{"intermediate_size": 1536, "hidden_act": "swiglu", "norm": "rmsnorm", "init": "uniform", "max_seq_len": 512}
MLP neurons of a small language model. Each row is named by its layer, matrix (gate and up: input weights) and neuron, and shows model dimensions 320-383. Each number is 50 + 15 x the weight over its row's rms, rounded and kept within 0 to 99. A neuron's up and down rows have the sign that makes its largest values positive.
After each neuron's rows, "fires on" lists the tokens most often at its 100 highest values on Wikipedia text that the model never trained on.

L4.gate660:59 66 27 60 37 39 77 62 40 57 48 12 60 92 59 70 43 61 38 39 55 43 49 42 46 65 28 73 44 28 38 42 59 18 46 32 49 79 61 58 68 35 70 33 42 35 55 35 52 48 53 38 24 21 46 77 55 66 59 54 32 60 42 54
L4.up660:35 55 31 67 57 40 56 52 76 58 73 75 37 51 46 42 42 29 55 25 45 63 45 49 07 62 60 51 39 58 40 52 49 53 26 46 43 61 60 24 34 40 30 42 62 53 62 33 43 53 72 39 47 52 41 56 47 59 47 51 40 41 36 50
fires on: "il", " there", " There", "There", "ter"

L8.gate1208:81 41 49 61 60 68 44 61 41 47 49 64 53 58 36 65 52 64 42 36 36 39 54 38 58 46 44 66 52 74 73 41 58 43 28 66 24 47 84 50 56 49 32 24 52 55 31 51 53 48 60 49 35 35 62 54 28 28 61 73 39 42 62 41
L8.up1208:56 56 63 28 50 49 84 62 25 37 73 46 55 86 30 39 53 55 06 56 48 54 16 37 58 59 49 32 76 49 50 59 58 40 57 56 09 38 83 77 57 56 53 41 65 25 61 17 39 24 36 33 59 52 66 42 52 46 60 72 50 51 76 36
fires on: " |", "==", " is", " its", " was"

L11.gate371:64 56 46 60 47 36 38 54 73 79 56 45 33 48 36 80 30 61 51 86 53 38 27 61 30 42 44 42 56 70 57 49 35 41 46 35 28 43 61 56 50 51 59 43 36 66 51 46 25 37 67 43 49 60 53 70 41 36 21 35 53 30 24 48
L11.up371:52 74 54 65 39 42 31 44 75 45 78 41 58 58 50 43 24 39 14 69 68 29 54 45 38 35 58 50 51 41 46 12 33 63 31 48 80 65 50 31 62 44 59 51 39 27 23 28 51 58 56 45 49 75 27 56 67 54 32 52 71 30 68 40
fires on: " "

L4.gate820:60 47 50 43 41 68 41 74 52 76 39 26 67 81 43 68 62 80 51 33 57 38 66 55 22 56 30 56 69 69 42 41 40 39 33 40 56 62 53 61 52 25 50 65 42 24 74 34 25 49 34 80 40 50 30 40 50 57 39 43 61 71 24 23
L4.up820:66 48 06 42 56 46 28 58 57 41 43 72 46 56 55 47 42 59 63 61 49 39 61 56 28 67 38 54 05 41 38 46 37 56 34 40 45 68 64 92 34 33 53 51 58 62 51 53 30 51 40 42 35 31 52 44 65 27 46 35 69 42 36 46
fires on: " the", " it", " an", " a"

L4.gate590:61 51 40 54 57 41 41 69 32 51 56 43 98 41 57 53 69 72 76 58 44 47 77 60 69 61 45 43 46 53 53 68 36 53 37 59 58 33 56 30 68 37 63 56 26 58 43 22 68 52 61 44 62 86 23 64 90 36 38 46 53 67 79 47
L4.up590:43 67 55 58 46 24 34 42 47 28 50 50 38 41 45 49 39 26 35 31 59 65 65 46 39 44 66 48 28 91 40 68 58 69 81 79 67 33 31 48 29 55 49 35 69 52 64 93 42 49 33 33 36 32 77 28 36 51 34 54 55 40 47 67
fires on: " States", "tr", "ate", "stream", "ly", " Corps"

L10.gate476:61 38 58 87 61 50 58 51 62 72 27 46 73 56 73 38 35 71 45 55 53 38 66 64 47 26 20 31 44 44 64 65 67 55 60 67 45 35 81 48 60 45 70 44 52 33 40 33 54 31 29 60 64 58 41 38 76 62 52 57 60 38 26 26
L10.up476:52 51 78 41 53 81 53 42 48 42 32 66 53 58 30 39 33 65 41 28 88 59 56 38 67 31 51 40 37 62 37 41 55 43 37 27 51 47 64 48 75 74 23 55 59 32 75 67 51 74 70 70 27 49 59 58 74 67 80 71 45 66 38 40
fires on: " "

L10.gate1090:56 84 55 86 51 42 42 36 47 63 51 52 42 81 40 69 65 46 88 63 47 41 68 49 49 41 31 19 55 75 39 54 82 30 36 12 40 42 48 28 46 53 57 48 33 33 27 48 47 27 54 64 55 56 26 62 51 57 56 39 48 19 26 37
L10.up1090:36 75 66 65 64 75 57 28 64 46 34 44 65 46 37 52 39 52 45 39 71 59 67 70 52 38 34 50 50 54 65 55 58 30 40 49 74 52 48 44 81 57 79 49 50 75 40 49 77 77 53 57 41 41 41 39 59 48 34 64 68 62 40 65
fires on: ";", " "

L10.gate410:73 71 55 63 45 26 17 57 75 52 54 70 58 55 41 77 45 24 64 47 31 47 44 33 57 62 57 68 61 56 69 72 69 53 60 60 46 63 86 48 77 55 45 02 78 41 36 19 70 38 77 74 42 45 50 62 52 72 67 81 61 51 38 43
L10.up410:43 66 79 39 76 61 65 31 46 30 38 62 56 69 50 48 59 50 51 71 65 33 83 61 34 51 46 49 73 34 79 78 49 45 55 68 49 52 33 40 65 64 51 60 78 35 59 94 44 82 46 56 34 35 87 40 32 65 44 29 58 29 48 36
fires on: "20", "–", " "

L4.gate174:54 37 47 47 51 68 51 50 22 56 40 42 43 62 61 74 37 66 48 48 61 18 41 88 25 48 52 30 47 46 50 35 58 19 59 72 64 51 34 18 39 32 50 39 38 67 55 48 80 25 58 56 37 44 24 61 57 53 28 61 36 48 47 51
L4.up174:64 08 47 39 57 64 35 39 68 35 40 59 20 42 50 42 39 55 51 88 58 37 50 52 55 45 20 38 55 39 41 68 35 61 54 61 60 61 37 76 60 54 81 51 62 29 40 50 32 40 29 59 55 58 39 16 53 42 58 07 91 48 34 45
fires on: " a", " name", " an", "1", " South", " "

L11.gate813:55 41 58 39 55 49 70 66 33 70 52 59 46 52 46 46 73 50 18 28 43 53 43 49 40 69 24 68 50 66 37 50 55 56 51 56 45 54 72 68 45 60 30 42 51 51 67 24 54 57 32 50 47 41 47 49 50 38 62 61 58 57 42 55
L11.up813:53 46 33 45 42 53 65 83 45 35 56 55 38 71 15 69 53 72 47 43 54 36 36 38 51 65 71 73 66 30 47 28 42 40 50 53 42 37 57 36 42 63 41 37 65 49 63 32 63 47 57 41 37 71 64 51 53 58 60 56 57 24 51 36
fires on: " was", " is", " Qu", " the"